Part of a small language model's weights.
Size: 15 layers, MLP 768 SwiGLU, vocabulary 16384.
Architecture: RMSNorm before each block, rotary positions, no biases in attention or MLP.
MLP neurons of a small language model. Each row is named by its layer, matrix (gate and up: input weights) and neuron, and shows model dimensions 341-511. Each number is 128 + 24 x the weight over its row's rms, rounded and kept within 0 to 255. Numbers have three digits each. A neuron's up and down rows have the sign that makes its largest values positive.
After each neuron's rows is what it responds to, as a language model described it from the Wikipedia text at the highest values.

L7.gate183:172168120154144108101093115162156150122089121123089093111130088185134164149104096130147086121087151177115103114077139121100115171116136120139111079122137152145128185136122080167154124100113136163091125121175128138122125098191157075154091082109162155167138152132124123123143122108173147138163121139132121160125116141127125121120143146111143142125135134139130112166105144154128115133117128113139118131180106085126126160130166144132126170120118102157125120129096155125126092178136135145120095153137142124128150193138
L7.up183:151134140152112112074088104182140156107121131122126096104096127187121136158100127091142153113102122111090090169153141100110126148154130110160125096069116107104130150128144131139132140087114152143084125113107116143120124144164142103148119100118104130143132181156069152119133105150182154113136120100104161146146134130184131112118136153120162129156141115109104116114095132192079122111122120107094122148162159142167115142081140125138135125114162138125118138123120133161111100169134148152159160162158132140106104164113
Word pieces at the start or middle of personal names and place names, often foreign-origin, in lists and tables, such as Chis-n-all, Le-John, Choe T-ae-wan.

L10.gate220:169174138115120117135143095142105110116168120115121066165098103146139134116137116138109109065170100147098159133105129146133145108133137137141156137134150142160161120099125136127109138110112136107131128129164147106135112140157088109131118178142112137128144127120119132145120138163100129124141140127192105102151102116135151082095139153144137159162154137127142119116125136161148117113089153149176108146066127120120138132130121126133106143158156136156105103109118128114123132128180135160131123113100156117103110139113
L10.up220:133154153142161134150108119126134119109094196126157155129137138126151112119135115090177127124150140164105121140142070103130159139072081121104143126112101141141110105117152098080122145114120187127146107121090115124112151156130153129124122162122142136135106148151129113119158096131179116140122137094148133097167118165135132130122158090120125147139135110107151117114150167158127166155151136120156162128099094140127102163129145127117100101138123088171157127088140163152133117173117089106117062138070146133135143130074
Fires weakly on mid-phrase tokens in two groups: cells, digits and dashes in sports score or season tables (2–0, 2008–09), and collective or category nouns like family, genus, companies, sites.

L12.gate456:164146121114175141122114170147141101145125127119136095133144160163121148130123161127092098084104140152116146156125143136110106159122114140136125131146154125118137099121114108117120105145110119179135129114133146139138134124185152128136180115173166185098107120156115102109128142134125155125144138134119143160115117125135144128140152125160137124112138182096124107118124149142158148127118173100163143164150137155154128146102124116107155111076168127130112133124176152097154098113130134094124135100107163127129138151095
L12.up456:149133152147124153125139135164116088167091103120114097126118149164132136166123161092094108100093115155118133141088119133154110152130140166121169083143146101107135135108130150173068163110107129141114136150141129140114114085138162153131144101180101137100154130103148185142150128165166138125156154150125122150137135114095160165116143097147125162089183138108131156147152104124159153136107149133134164134125147139178092121108119098151166116118145142093073172132121137098142120104131136134117143125146155166158153112104
First or middle word-pieces of romanized Asian personal and place names, such as Hu J-intao, Xu Q-iliang, Choi J-ae-geun; sometimes plain word starts like pl-urality, j-ournals.

L10.gate65:137108133112152178128119147103133152148077107171107104117154143151149145144140141072171123117115106112128116130163122154121143176126124101125134133112124130125140108075153096191164142114112122127104112130116149138142113087120122111150104095152138137182108172153142121084137114159121156075167111121118126134116091146168131118147168115116120113139155128085103130161132116134178127140114121133122158144143107162184121080135112119140124136120151112143088165140159160205129150164137109103086123141126117155169134130129
L10.up65:166137114126158161087129133090148139168097112140120127146120148183116131143120154120105122140126106134101135145151126167144108156107087105141144104120131127125083129091171129170143165091125104121085133138135180117155109106131107118111139123122133107169125107159118155132127091121138129111173124102104109120088079128137126098116164140136108115154140123099104142112112101213146111112194122106113170146131118136169140107144129145125150118116156124142132169099135124180152160135165126143075144116107125115155144165118
Word-initial pieces of Chinese pinyin names and place names, such as Ch(anglong), Gu(ozijian), X(ifeng), Hu (Jintao), often near Chinese characters or in lists.

L10.gate173:125088132107136114134140176133152143144131080134135101158178114124098161131154114154116100164165177121179130092108153119122134134102153103113175117128164162110135128131104120157112133151080103137101129142130157142117122117122166130147133157090185143144123126084157130158105115160162115120168143148147156123145132114098102114116114132133150151142117157103147135117137129117145099131108095114121149102153090153131175096139126102115161094132146190087117111122138176134104186105151129155147131094107165145119136131094
L10.up173:140106124101148140141127150145106129166117121169089098123132133107139161141153100142125117144168122122148140135094167147162110153141147091086093136129111127172157113098151133125142109169116161111164119083108130175134092126151094113136156114142127130106077185148110165161135113158105135092115156118150116118119128140171106122147113119134132095127145112146115124122146148104075158166160121108110131144105117165142106148132104076108101159156116183109136128097117121153143154107123115092108136102102097135127141097123
Tokens that finish a proper name or open a description of one: name pieces (Mad-onna, Al-ou), table pipes after names, "the" after "is/was".

L12.gate514:131116133100123158175148101123134138136119106165126171168128080138077123136121044139121132145126128163152130112104133135125155113139148078112082099099106202153141145114166119146127099143126070150121148123074113105145104115160131121114147127130157138113092113110120127131093121108113209131156163108145135128144107151113161146127149116120152119171109115098136108145164160136156110117121118157092103166151153157163111054147073157140110082156095166110102131106163162146116104163148193125158139093127096156123188177096
L12.up514:125144142090143147175152121161119143093119155130118134112100166112071122136128112147134165107161179129095122112101126132136104060118130151138122156193124127126129126142110117151114156140131120126130089153156124120103135124122134163146169127116109160125100113112129151105119127141102097139125121070120142158119163156121152144135135069158108098128117115107146109125145117108128143106166145121116103134099110114128154104131151140167104132186161140100153158129125109142078122144133103103148183090105106122144127143128
Function words right after a person's name or career verb, just before their job or title: served as, became, Name followed by a comma.

L12.gate759:084100096134152114140141133166120104160107179076143122128087080145129135134158074107121142122042130134104171138106131123100130171156111160077134143124123166140122135139140123096131117099136116115140170153129125142165111122116143141097115182109137134132134146148145134158129103130129124101135151178134167177124105110101138149131138095143158104149146149116167156113166109123149127098116132183135143097082133162099133165102125118138121129126085140119151100146131155168168138202176135129115075127126099171163137135123
L12.up759:138093098166132105121142103133102101117148166074133104135096154156124124112127105124133143161064150129094189126113131120168136095138142138156167156141157160130118094143148131121140103094122127129153151108127149131114151134108141113149059167132145126178149121140128120147127127103145096127149114141094166152115096171112125122117143025156115125165148132141150119070146141149119153105074091171148098137117149158147110108166114131123084146118140152120162136138137126138124145141154144174131080143133140152154136112100
Prepositions, verbs or role nouns right before a named entity, e.g. by (Maharaja…), band (My Bloody Valentine), joined, subsidiary of.